python train.py --num_hidden_layers=14 --hidden_size=256 --num_attention_heads=2 --num_key_value_heads=1 --head_dim=128 --intermediate_size=704 --vocab_size=4096 --hidden_act="swiglu" --norm="rmsnorm" --norm_place="pre" --norm_eps=1e-05 --positions="rope" --rope_theta=24800.0 --rope_fraction=0.75 --qk_norm=true --attn_scale=0.0884 --bias="none" --tie_word_embeddings=true --parallel_block=false --init="normal" --init_std_qkv=0.0243 --init_std_o=0.0 --init_std_up=0.0243 --init_std_down=0.0 --optimizer="adamw" --learning_rate=0.00152 --lr_mult_o=0.849 --beta1=0.9 --beta2=0.95 --lr_head=0.00646 --max_grad_norm=1.0 --warmup_steps=382 --schedule="wsd" --decay_fraction=0.76 --decay_shape="sqrt" --final_lr_fraction=0.0 --batch_tokens=32768 --max_seq_len=1024 --doc_mask=true --train_tokens=284500000 --max_steps=8683 --dataset="wikipedia_en"
MLP neurons of a small language model. Each row is named by its layer, matrix (gate and up: input weights) and neuron, and shows model dimensions 16-111. Each number is 500 + 40 x the weight over its row's rms, rounded and kept within 0 to 999. Numbers have three digits each. A neuron's up and down rows have the sign that makes its largest values positive.
A block is one neuron, or neurons of one layer that tend to fire together. After each block is what it responds to, as a language model described it from the Wikipedia text at the highest values.

L2.gate21:501493510475489489489443526491510473515506488536485508513511499467455500549526503539501473478574431501470566446546458461510535515485485450494546530534565506529466462404518489482474524554489488485543432541549539502521573534400568479538461468432505410544553473465431529469490434505522467505
L2.up21:463556463562500513437465580555472551438484519465543469515464481453516450460487487533510413468476452487525556475509442472465523580533551535490545559511470492513432496523506501472477496505515506485498459502484550501524553470470594501536460447588459468410469499512480494532581535527518490505
L2.gate264:477528526475418510498443516459490571506532499512525468450468447460533487481560459537547476503503469520475558461415462476532502498509534546579497473590583496514486454541501475462491544454519577532515521536463516487522515477526527463466589501493495465474479535492489415459487553514559510514
L2.up264:547492470479452453570516496453452513463524488503544470447474457504510575433533438499529433486520497493504520531454469519521535540515513425467477502533504519528402438433469471453452582490453431513502494432463503431502487537476515492554541504497498505515489408436438522553540583491559436513
L2.gate297:434545437553530507514453463479446541451508498468528543492551554487482482487550462565436488498562527571482519479520549503476472482450585532482465438514527437530557541515551477479495542501551551489494571571466541514567475475483542482481508508489498427499516461468463496470557539533527444522
L2.up297:483498517490568468514491446500459485424468540479515475528481530507515474481510516499451533463575495486527561528485554513564462495462437528492486551510532470438439519483573531497467449500524377458496486495425491497435456451497463495458497472518519526590568517493517454451536506536479458534
L2.gate340:529398522453482527534448471506492466488540446516482524478499485504506527464422523450497493485547497472557513503561517496554457528464482558462508531509436557487511521513566514522446573528536456485620491498499546531438526487507485507501480604500516482520530455449522494389476514481483486440
L2.up340:488484491510504454506550523460470522498504461499519514538428523479523537456492515528476530498494565504535537496533521458570487503495454438496443515545496507540518539580525498482529439465540465452509448588497495532525447468484492515515525502428508472429494505499513564503555460508515413548
L2.gate442:454497473458494481507496514479564503560519523450487432450551444451479515466551533478583515491439499556489487522525535523526581510501500418516541523445545499545596444496490485534475481562514476461539462458513476482463505526501480551538486553451486540574488558519520464556504442455504453490
L2.up442:500484518495551552503447482492485514498444501534468502491493453482546489460471524522424506488478499516540515533445482509504467571491542448555448456490514488537502530401553649528500524547427504491501440473482387506444542499456440549461472460507566525579473421559516420516538526518554494499
L2.gate625:468491473450507500465492503416471527507478452538419459421416456533558507524498454491489510421505522540481533531477515482613536523484505419427516497508584525559413480564522562508467521477528487537480526472480488502511564512503499464529503547541515526554444471509481519503465535505557419498
L2.up625:534478528487531485561520449465461401532466539441515468502494496487494575501558541473510495590448456471455533482526502511524578479479458498475519386514536450504489463404483500467568452527452545484516508558556442439534496463427475506523544443460556520485473532467540479473469467409430423499
L2.gate684:497419479451503534485502420490477494478480488494465493429459457548507558506514498457535547490451496512491509506545520557513461423544486498528458533429517508460468563498535558570457542508530542514461498450474526492501501577445495557478580451501503514624586561494503508576486534559567485508
L2.up684:429527486424561479471492393488505535511513465474580411471482510467534491452447439482505515513399517454523461481481476465534469452452565514519476505494508520466528571493485499516537458538502499419574540503507538520527457552511541477495526534509472481488477512474521563530438528497536436449
L2.gate694:454533508531454536483425447432467523485467515460482530475532495542475463432497476524486473440472478491461591432505456488565509491580443546504507487498556465463454464524515525489458466480524534543499514470537510457510507515463555487529516441461569480514449544540541523484461488494548428473
L2.up694:532460528511577502558502557519499493423483416499483389483512534515565509526574424519474520541513480608489472496502392476473555524542533489487557455466521479491495462490440429510532579445524543439442510521466544473502485467452615549544499477528522513510508445467505520471535457473465537478
Description: Short word pieces completing a split word, mostly "ic" (Histor-ic, Atlant-ic, m-ic-robiologist), also "ey" in surnames (Kilbey) and pronouns after said.

L7.gate213:533494465454451527490496505469530445445466544567524538543539464489505473527445472568487555531508532440498515473510454523632461512520467540470480576496534464490435449527441497492425505461503494533491552463536501461484528546579449530533513519423458463556472570500458424515530533480469525490
L7.up213:544557435505479563524546531442453516497488560490499576452491479502474478496534484454558498398555415468479509460505498443513539540528521483514520501540505478522471470516419496434507511539524490537546532531462496459443540447518458545484499504504516447485520433525464518457409470501599468522
L7.gate587:504540501527443545554545568571491538447476495465503555486469434481442522497489416464517550472525487474459607437511464515513499590534499517455550466506488498533510452528476480529435481515532463515516547483518504550469520523526529528495436503501589440512466503510461425450554525545516451506
L7.up587:429482530450504439506514475472451521545522470463498511487493406440503490537438533497424489472525412469503520425517542542496469536488476538488505484486544487433506574481513482473550466577533480474456438517458475455555430485542567514453551451456533528429472567505499504500508469520463484503
Description: Words opening a new clause, mostly after a comma, such as but, and, though, it, there, plus mid-word fragments like "ut" in Aeronautics.

L2.gate224:473435498544431431497516493481547459499463480495581595518470524390483439526490521525538547483529459559537487490511505533519446515450544482503548467482426547453451583518537453484481541558453571513529435493496470512498522550504560425517471556407472471511460522551573431489475535550482520544
L2.up224:557507498551541473528501519436504447507552499517499494505525495497438476505461473537460541503597473467576534517472472506482487502527426528530489553493504520522506485533591452523519526466557413560579510549566478477446492570498516514441482546523486491632568504485483398485525453479491514439
L2.gate281:437435547500530478539411487534484510498530451434496510476561485493501437452445509524561394510544448544496556497479531474527470508622537517509487478583482396536463518474506482480507595492467511504513503456416453588446482437463426566584524455511465557574459510548490472474538507502529494512
L2.up281:477510503569458499543527533440477500528492479487489575505520523502511496548470521550469535504544500471512493553466421534474443509527478523551549484509565516497494549483533516564498485502476476515498513509525464450484497536540510541458531500509478507546508477425561524527557521528471531538
L2.gate307:447517519477491490412506515473452463516453568547513460499496431554567507487489533453484505524485491463474451516530484472481443483525449446507511411530466442494558568521529491529515577557490512489558431558464517541508407511532538510502478470503440559492509523556488468557548464403531576540
L2.up307:477516520454509557481490556463507531468506447478487467488466493508464535462459484443471502412603503496507519542491480509451533523474523461459530506552560509543455522491563486512577490497511521529491493516488431485512514511444487516473540506480406543447484574485446526535598562452521516447
L2.gate403:423520469487511499514520436504484488480552523521526499460488532508449582546442501486487439563505457449513504447516432479532449505522504459510517474514453586513475543466539504544509556512485474545555493518521477584417501474437464491522449515492474516561488545548534515507545440440514560514
L2.up403:470506490562471459463528533425457483458463477596492513572489518453490491495533504507445502505467584506490473545421402418515493541490526488500486471448526482494500507515571468457561469489517508470548474526513487507536501536566480487551555514489493499534466547618528420513525462541463506497
L2.gate414:423459491485515502524496566500455447512460585551473498471481475489511499465491512564458507497513486459470508509555406498499470499586509541466483471485470489495471483495488468526451505546515559459472528510481538534435529520558533546494503612481486552540464441502575476519560532515537492527
L2.up414:474479549501512474550508554498500492443619564406468556425506506468526473483468449460468512436432475476486453492486457510412461565438585477434437506525517522516474538515477497540527399514481509502524552542479499527556492489471493466480502534481513528468489495444477535471467486518521555477
L2.gate424:488508452498481440581523478504593440483443524555499532505465503475453526434527497542471529441501619489505522500527487518461416484498532532443540531509541446567527459507484464509514518443484413498571497465519433575473531577543627494496458598513379500494499492512570426505549496519497490477
L2.up424:499580497512425523581533480442530509544460525435476520481504484458486547478517489429535469524529510465546543508500477522487427480476595473523487547493481502484486530485501443503473491409487550533516517445434519469490484479447542501534471487452534549552464518463588413485513534537469534534
L2.gate451:455419583511460425478505553535516455458552490513415504512502444482455484511488447500530521541512500554515503486504511546514439535471523486543505517471477439517529478551473521523468409522487450509474499539560411463466482503556569591453436584523462533481504513548506508562552440510410550504
L2.up451:413591516509587394518467483533497436420584413474532517497470515534513520438461428553507504485459466493510546542464525499565517500539548487490491530473415495438423478441452548524544474487468529505506426510457455465486485497542476457573542546568454491492582551514436464506479450496534506489
L2.gate527:484491535471530510528525524454470491491498525487517576493573564582426459412537512533438496522520516540484574502536487436555459525525518443451513553488493542485495540450560518527445541474551462480440551447509462558462600609433556497443444486504421505529540509539537521526566531531525480490
L2.up527:574487524470523522484463407504444474546550490511481518486488514567543469492509506471498569508525425549495491499467512507480446494452461459483492573561466459476563480480509484510520445536502515544497524579494545492495459509482504494504466502536400540510545460455480541506443530481493477456
Description: Word-internal subword pieces, above all "ig" inside longer words such as brigadier, religious, configuration and immigrant; also other mid-word fragments like Urban, Entrance, splitting.

L3.gate101:550487515484521494482494519464406503499425458568430556453496561495568475479578540496486466474465476479491503527459511516526552450446500552455509457555475510512507505483487483501541473516543463472576479519531540464426517431490526538412507515482462509506377505543491482441565508581436516522
L3.up101:484497521560454448471543455489491429504562478505470522491499508431467437447515468507462462446517514540596517553554489584451552490540501434481483488479468493536388507472481493515483478455474553518488512457449550448538524536538507522570476511538528485470448523513447452586502544495545519525
L3.gate165:498507538493498501525487458536522470540530575448524454536532520539474561509502462504479556474547381435556557494498562450552535452479473465533558515525495539512541433431500448517544454480449459556550544424517513484509470562462419539462553532441472497536510486563520486484462510465489522499
L3.up165:503544464479490472567428432534502532539558428481475385511515511525495522500474492628513462430488503505519530517524530440459523458508467463510548532511467550485513508455492457502481415432492469516413530501579539577561480522464523599512465532524487475497545562481481455510558478469478547500
L3.gate230:502509525471512499444459477565552502460580540461491459501559500473487506521545508508603478476423499452540477478492627485568549460520501435497485540504505531477482548430515504454526554500527443463550483464437529480518503605482514531435457463495507516413540530428502501501518521493460563477
L3.up230:449520492504535445492486446549502431419519510527465509555497592527521533516483553449516514528481475465510465576512500466455530480479420497502461495589509493482524469465489503492518550545560517475585558494501480494552497525485549481491519468528385479446430442539482491483512501415551542486
L3.gate457:495497518553515577466475466485439462497479496553454486534482440479496525444507437431599551568537414489498456504535511514553427479503504456566512504454475498570637509503492505536524482510512483484475499453538437533512545501438549509455488476512481533434504519569461404501532466528598503552
L3.up457:481520489473588448428538546456615483500479554495510478497453482479524476531427546582470494453433540583459468516432553458483499505488498464487510454531532520482483510498517552544554541467473499563553473564453515526565552518510470500483523489569519480456422549517478496506512507484532500483
Description: Short word-piece tokens in the middle of a word, mostly "at" (also ig, ip, ib, c), as in h-at, Pl-at-ense, Comb-at, S-ig-ma.

L7.gate124:420495503464496499457449552488462481518547493497459517525614490462505501481583450553480546551391474465447552475496530529480504484514546550493469474469586513476531496478508544489487509502460515519548522497430506488539490525339464451548526476512553566482450548481509431532462485495534465510
L7.up124:445454515460443477447521539411465415452414513495450481550539524457508483519548551494488521557494514507500474490552400570445459483448444554497490573509426544421453478556506504446475498587552491449523462571442579481492558542510506486537562488471509484500517461479436504494501475514480488514
L7.gate619:522493527550480533468487468436461480451437454449504515542482527538494521488550467560539515475453460457459562459530481580535500549426467527494440473511462565484629520521485534554570574465438434517603475493486515561475486461443462511512503555498483551553536498470464498505471506511551458488
L7.up619:577526562468455480492480512529498547436533506539541561501495524477541521549550459495427474431444454592638521523519520545545485493467515468478501464517454488460507530510541521487556503510472447552496516457456542560493545439544557529565482517495517497580512467524525482512494574511496556487
Description: Second word piece right after a split-off initial m or M (m-ic-robiologist, M-ay-or, m-ess-age), and month names in dates such as October, April.

L7.gate0:496512520491473412535497587470512514568520453552479535480440490458451463495499462515494546532545445446477525413541510482491531529562528503468540496517474482499482523590476481526463535435492466553551491545529531505503574483509490528523473478466442452497505519524472487412500534429469517554
L7.up0:443521519463476466512526397518517541439548519427461499444550544458524485520447530507485454545453460452480467507480470451421525483483508463451487482577486530514461548503549479556408513488488501515608525525480480437533577506445489535522501501507472494412461481570517535479407509545470503552
L7.gate8:468484514452455542479478532451442503461514468474482529501532538515510502464548495467550477480546488475510463431456464560488453527539578485435498433520495477482499563502579456474496510458457564529598512559468478511507554534519504485538514449435507479458430482485483479507479593467541475453
L7.up8:469447527543493525448521467561536508493568502492516529408515516565403591494511487495487553510517479492510508586542536425441533453504487535451487476548426445540526481505563457524466498575541546450543497519521467443452516468506518565536557527465504475518430574560496503457474444412592536517
Description: The word piece "er" (also "or", "our", "ell") inside longer words, mostly names, as in Haid-er, Fred-er-ick, Runn-er-up, fav-or-ite.

L3.gate225:500493486548487523438566493514518455513523518494551485508474507544460506473530460520502440488556496572469480437500469551461436580534528505563513520505444483502532496493482538531536446483460400512465478430536471513537501458519544521482485456533536531477478524494488505486471484478498412619
L3.up225:424485524494465602499452442540532523428555506515494474440504520582488522533585503512494564513500600566474546518524517512474570490482583550507489501450526520528502487513484571477483465477557450520500505495523534570535419516467471488532506518480460541527493508421440541566476490508532542541
L3.gate434:516534481534568549506468492442550502529420503538497481451429513470465513492487480583537566513581482494495527530504462490599524494494452512518504463531536447503521446510489512510485471492540481545575499501574491522504370484520513515484468459476481579415461459509459514480503434488491482496
L3.up434:520460447534463480451535459437473530529462468467528557502538480503469526531464526499470458450475556421509513413611488497470542562528480542516443526537480523536492507485545555473472480516510521562450502466452408492432508508525477345499505572547551525486546507548522509584457548455500519569
L3.gate442:524510506518497476478556428520565558465490504515446524543432407501580467416482486529532490491457516589533520512437546555518476556531488559496459467522539508498491449551500615487441535472496557552562553422464500503491502540538492507526422481546490533446435438519528490531555452492582495495
L3.up442:486482477506431511483506524447555515583518540471406470461512489478484542569511439441479494422502596457404576520467487546553513442460543497454475565542437446500491486514517498453469462574459518518503445476476504534531486469511442514456513576485488433493461473500541549534512482558518585504
L3.gate580:476441502516420589477531489586557526539529496449432479472466465522450603436454478540542488485511540525511519543536500543467521509487519487566517484551449456490562447499483504449526449509498504575544572518485434501529407521498469528499542536459524568451513470524545453466546509451537512541
L3.up580:520506443502517526486492496477586523497495531481512543493501472559469485537483437549439537550414461438508583566476499587427499491559499453521485571544450397503533483489474463532425457473498439524523525457404485499493515534486504478500443517523500556485437537513455484479530505442511526555
Description: Fires on "Ch" or "ch" as the first piece of a split word, e.g. challenged, chairman, Chirac, Champion, plus weaker heading "==" marks and "-ing" endings.

L3.gate80:510441539517543548441450485601545481519428598486567526539499500503536461468498547507512465499451490504473474501504543473534487515452508474475487451479501533444528539414494572498473559425520533509489467528516519451496529480519475452511523568482487458477501551575566451567425493519509546480
L3.up80:468478572462597509512447482550521565505561433505556484492492531428449480487507560486492429520480471478456456520551534536464440488492497523556481484427490458462461519502499525490421485431455539446523497475524542463436491452492502509471491474481524551474546534455478495507461462462553482480
L3.gate200:546500394473478449490436531578481528509497524514466472453561515516518464495551551467588566597430496422473502522464464480536462511536491515486431479500446487463548546518484532565460496545484522487456506448583532426474521591472546466447439501491532492453513542531552476478518485503550487505
L3.up200:397525482499509532446456462570487460523551585483422588474462401578549464538534483528476524577531551502510521597479499494475489484629512563463530481553496558492486551527504523489519483558472536531576416523514497487539494513544527439550483554506507535537526519461504483484498513456446519515
L3.gate474:431461523477510512516519463528448524541460432562429433504557460498402459453547446563524478532514434600436495534519492593513543508594415551537441473485424454549542530454541499505497549503509499521491505505522538466531485510535514491530453502486536489457540499527502471505590480505494444491
L3.up474:521489555452452516482521510451420461543468522561522470411514513471481534524498493526494498538515422486490505463484595505527577495538428501452456526527548528422475497576515510474450529487494457563484406488459480433433517505468498561506457481477575469477507485541553449470499482473462489488
L3.gate653:455500457407492519492480508564513535406525558385480526497521492511492542483493486553487520503460519507524449491538537560507460537471588518524423458534529545507480522483515540501480544567534472439482464527554449503494500478555499500487485468478438465477532456487507483527491559466501531473
L3.up653:507556480478463399487483478481489560514441485499463484500572536539545484514488524489595472504481538470456499451529457533535543475513448564525460522472527544478466542502489535554550444529508524500509497474547519551564558501481456496462530506496454473493502528497578496493482433555485472474
Description: Word-internal pieces that split a word, strongest on "vent" in convent, intervention, adventure, plus capital C in acronyms and hyphenated names like AOC, IRGC, Coca-Cola.

L2.gate241:561470476512484519498524456478465461497509389511532507476413528494500535484482503517544514536507485504521548464545529509452490554500506483562527488561505442470462458457506478505510527431511455505429536514511500541517540499457456479455456522501504511503448495564491421437503457473501536526
L2.up241:477435471509467503534497479502481552509624513463463535530410501541495442418465579459426461551394497431499518512538471501472508489413477476500478512545557445645551471485494503547459452508471584399519369462466521460501512562474553486421498512501513554523460429552535510519548526502545470481
L2.gate256:561432405518570566508488482516513532485452528493474524470548480578538617408510502477535563529583448485462608500561496555484491462487523502503501467532448508528481470499479466488529514506522479464493556529512540483529443568468487500403541557516407475479470518479518529490499512438504492510
L2.up256:516514441535500463529496457445591530585486527450535527499541509518479562493466476522527547518540512503498558513490483513557538407512518490513498463563475489533535459459557453486493495455478503496501525457514520449520421532436494525509513491505462494436472543539476488519508509463521502528
L2.gate267:586474457546512469457470442507470541418505508617529489534521544477444458505569536532498529439554511467530519517569473436528532540470519479451548507503506473472444528482529482484527517498485472463522543479554461547553502511547440476543557498509540517482469465504570447523520438530480411505
L2.up267:476487442469475493533553509481507445559436538464515510427465489554541543507483522477481485522512535435524492478565569438523558529465466478482460497519465518511504459576581539462464457489475516503467498474490487548457574574429465575486499523521503527431532521511462449456489477416434432562
L2.gate276:519478480554496457502451470537526509465589485417457559489568544494473525488523391488477490507502536539494464492552523490547512559522463501482487490570474503505528537425505465541549504517475467473555422527503484553504485496430531527500504490509544429486431484536538558468504500502484513555
L2.up276:553569465448538505488474430551456534483571469511472461496521541433518471457506484530469542597426474453518521473542541493487510463512456482439550479523412485431503499489507444441529477419519503485483506563524543511545485449444516494425507499541519478464481536569469469506498497502553506571
L2.gate320:491440510462500539495527492599444539577522504552512525508535451537494550494503473546466478445552498451542536551505517542488457433485513566515499493565502491535477489533576498548535541525490501519505518506538466525529528479523496466476504568542550488552446532507528508509450490519497466492
L2.up320:532462513551507511464492464472476456540542470517554551544440460434488528581447479536473561499447570461528419443484524423482467472484412565475483568468472506502523504524506522463451479485529562496435456524464522573482446476482519474534466460491555546610560421509452453496551470594506528553
L2.gate359:463481527458483548508476495488475529474502508462464564508456474501525531504517490556494465466479549544514538451465543514518438567500506559410557543519493483543486485551494528486418528465494470463531512510527511508560486466508587417509553452474542531414480499562484522537494527499470467497
L2.up359:476534502513479559426494552447577471512479488523527448499493519506504452444488490529501498463532433498442554451437484471526507509488567510490489527493412505403493517542502583418499492506526492442490473451468474506475454490555473462461473541458523521508459431534521449517574407490513569502
L2.gate571:515437479522540493524501448536561503512514425514520423534528421542519610472511519480512564503500576509491568522456534505528466525521520533488497439597431468526555478495495419470486513513476495474513493476527404461553454502572407509528512545493445479500524532541561475478518437519521505505
L2.up571:469523579524513516492563456436515529504457485503480436445471445538483479478536493497533514543526452508503552436501494452519490466464441497441474563539509508458498508539503503488525515557484510540423471540505503536479453544489450581454465511495513516518506537510485525537432541468471456414
L2.gate680:481477512527530475519492427478529514468467459524514398514596534559549493471488476518476486464530455477503420531491491435466416516484542555492487467476517500480565529420428562489523538482503508459506529551530522506468603498509495437466509446466464502526499462530478426528480532461473458454
L2.up680:549480580470500599517519477566502484481463453521544491463556537509524531449488417562507438472503554502420516530480542474499479505530510552563573550517572563539505463449509518518514513536426398500514562473526456516541504477464476515457526507479514476542530529487446544465484533545526412462
Description: Suffix pieces that complete a word, strongest for "er" in "older", also "honorary", "nearby", "raised", "dissertation", plus word-initial "ch"/"He".

L3.gate39:498479472484498487475490455462445477517530495474546492479443482467482456447525555531522494508467464439472480477479494480491491520493551534526509520547508450498454461478499384473457546516530473522531457494395451472510545519475493538523474456462513425523537490516498505445560533542455541454
L3.up39:503538471500484529481518515360479468485520432526489534540452509505499591443506519457439434486460512469494496496444505352571448536480521488492447481438533584528434522540486492494494543495541525526477486451478549456461439570506552428549527471561526481482488549511518505490428548540511551504
L3.gate216:457494473494524521498546454522496496390512497466521503499514501565504529540525521511552570574431441473479493489423542552576486552479545571515471517447449536548421539461504490426525588539558485496486442507496556520527493489484517405467549530455461582465528496505474539539507513538512407559
L3.up216:499493457516469501446535491496443490509527461466491457454491450524489478459493527475526510488568466522452448588520512467401517531470430533481542381514483476465531493553444459527505483512532526481475574454473476476530515434561483511530455464507521522505504499482439514494513557454443502447
L3.gate462:539494513421530598533584446476520498460524514562456507511563529517469425493476463547451537514576482464531538488541519500567495507542515539506526412489470497546455480509492496488568560470486574474533448532525597551492542403502504473482515453524553468548463483457504498494514537456481532467
L3.up462:512539556531635432476511537442492500495438486548547540514527537469522493492551492490491554532485499488523454489510584499518638568502439506482494518503480535539437602454544435511471516571477509499468534521440554489495490476535471455516504584508453471462454430472505480435469560508520555557
L3.gate619:509518496502515562496576498526498451483561524521494478536512475506543469485528457569623472495523471481465457496497504507409456492609512526524503545477496484493441508508469523460501569508423481490417449561521534466584520463535485537506455473576546510529523517483509456461515487561511477491
L3.up619:442514484454444465521488465522539498444487544564440495474470461537514481538463474394465557445458574487520547520492602551498470417543523554488522576541526446525435470496472499513505378481576544474570538536427511457507533457522511477554503542447464513505571479539536528470487578552431450450
Description: Auxiliary verbs (had, has, would) just after the subject of a reported clause, e.g. announced that it had, announced he would; also "only".

L2.gate41:563508454566580525459491519427501426476441461490429402519452466519543531436537463513554545548475493503501470459440529500537534552546538548557491488472497441461496549474496484417500517476443480531510551464471480414513517553496509484548475497488469476478484467581411451487561542531549485521
L2.up41:525506529500518526516524543531616435465483471540478489483480550474520496536436562442460506460445535489489439483494591464539532514547500518468486481481489502465458545531487438439465502569559516542485530546526455511496504531551506516500508527479484464491439514473478444514562519524502516446
L2.gate101:485444415462551517481529481580521459499577510517390496504524450471498424443461526502469430473450566541513562423517486476562493499475559478497478458496513537490530559533564556525522533502491508475460457509536506528520461436499504525552438549554520439481498532538433471496473539548458465524
L2.up101:496517495535487466483434412525513564526492554450534498527497513514492507474477515570481469485439527519571548548481575518583478418511430556477521548446447496472521511500447467490535550480494412424536463439507504474490466539549498484536539461530471444551487455522518500528499537529514514521
L2.gate184:556458515476452504423494466438595442460407590515526467495472475492492473546414544538532490488511488572468521526488482502545517488489493559526442519448474533469424476529549596519475524441498472511489466485444551570490474503449518518481470463523530549536566470500429493520447537540441471544
L2.up184:523451521451549504523497452544541510460507406519476581501501531478592558493511531454490581482498629398553584486475504468520502469573557527561481526556515556523486482520551479501522495502463523480457515509573467459500509548594430546520471506521486506554430555415498552481515453569475512499
L2.gate216:529536451448490504495437457491492533410514534479408535502479522471513511527511410477491479538527516468436491403537497524481558492478573502506510546545475474553443518538440503490632547496545479449590517469457482492485503540531494394461483498518529530497460446483550517510520522483466482467
L2.up216:570504489487483481459556536525414483500521508487514511506549478501549518478547532478480458536591455536519515460494409481471401571498513494525518530502550412452550484531472479503515502531478484444488522484493498426463446546528492547522488477543543479561482506472607515483501477544485480481
L2.gate361:538537475436515475495550456432443455446477451476522419492533487476535404439461462497578484493499440487526470455558480439511515497469483478502504531523533502495485479575498485498499533444501437527578517453502564567488615455456547477492457444480527515468467553581527494486494438501511497546
L2.up361:530508499448476468430453518483511497468481513449533437479510455424536522548494504559493526513488457570454519508507508430502575529564493498472561536456464507525478536465479490528437473511545490457560526525442520426454490474471450484439548477437475492537506467566636463553489571495522521531
L2.gate619:530445486518462442491526459576543470532458441435450505489568470478466490536569411523514452560459461516508557484459473480498543531532527454438491480512484500436525497507508501535493516519419483483465439472494549477524584555539512561526486466512425497508457545506431515486521528514393539522
L2.up619:501439503488395498457545499422501484467443472414487496512597552571556430561569514528478472458554438566425513463522561558561509512536524462516470516547455425485475509440490431503529468477545519460472524470432546461482498527516402537517506470491462506517425458436532487491500499566499528466
L2.gate635:543465504466447537553532498542466472483513425535468482587545475514550539546470525527511549458570452479537431543464465499383508554478549477510551536591483479492481526554515461520526483483409525460543496462515513492454551486544515552494508506446458490540492498492542426465474482519433473527
L2.up635:478475470514481462446504488520475354419463477497534418470466425490508529441527494502491511461526494455477540550470498506472474500569512435531519543471539518467470508495534480508471560538444451540466524477508528495472512522454551508508486485529443423574540427507444470503517511553482495552
L2.gate655:532434525470502483419538489464479480469476453522542506484553460460499451580554468534613502565465445435462491568544510565416541553542571533505539556503486508565444570525489510486521517438518521457540524447437535449510456491483485509536557514455487443516497517490558464516469498472556455523
L2.up655:547551487527522532478474531498538488490535526475416533530514516513511486556426424481513489542456471548456497527557424516486538518483497522532510457496493468515493521449479578541487499539458502475471483475367515533446557420533470490529485495481522514492543507474451498513550472458542524450
Description: Predicate verbs and auxiliaries right after a subject or "but" in narrative prose, especially "did" before "not", plus had, would, became, and "but" itself.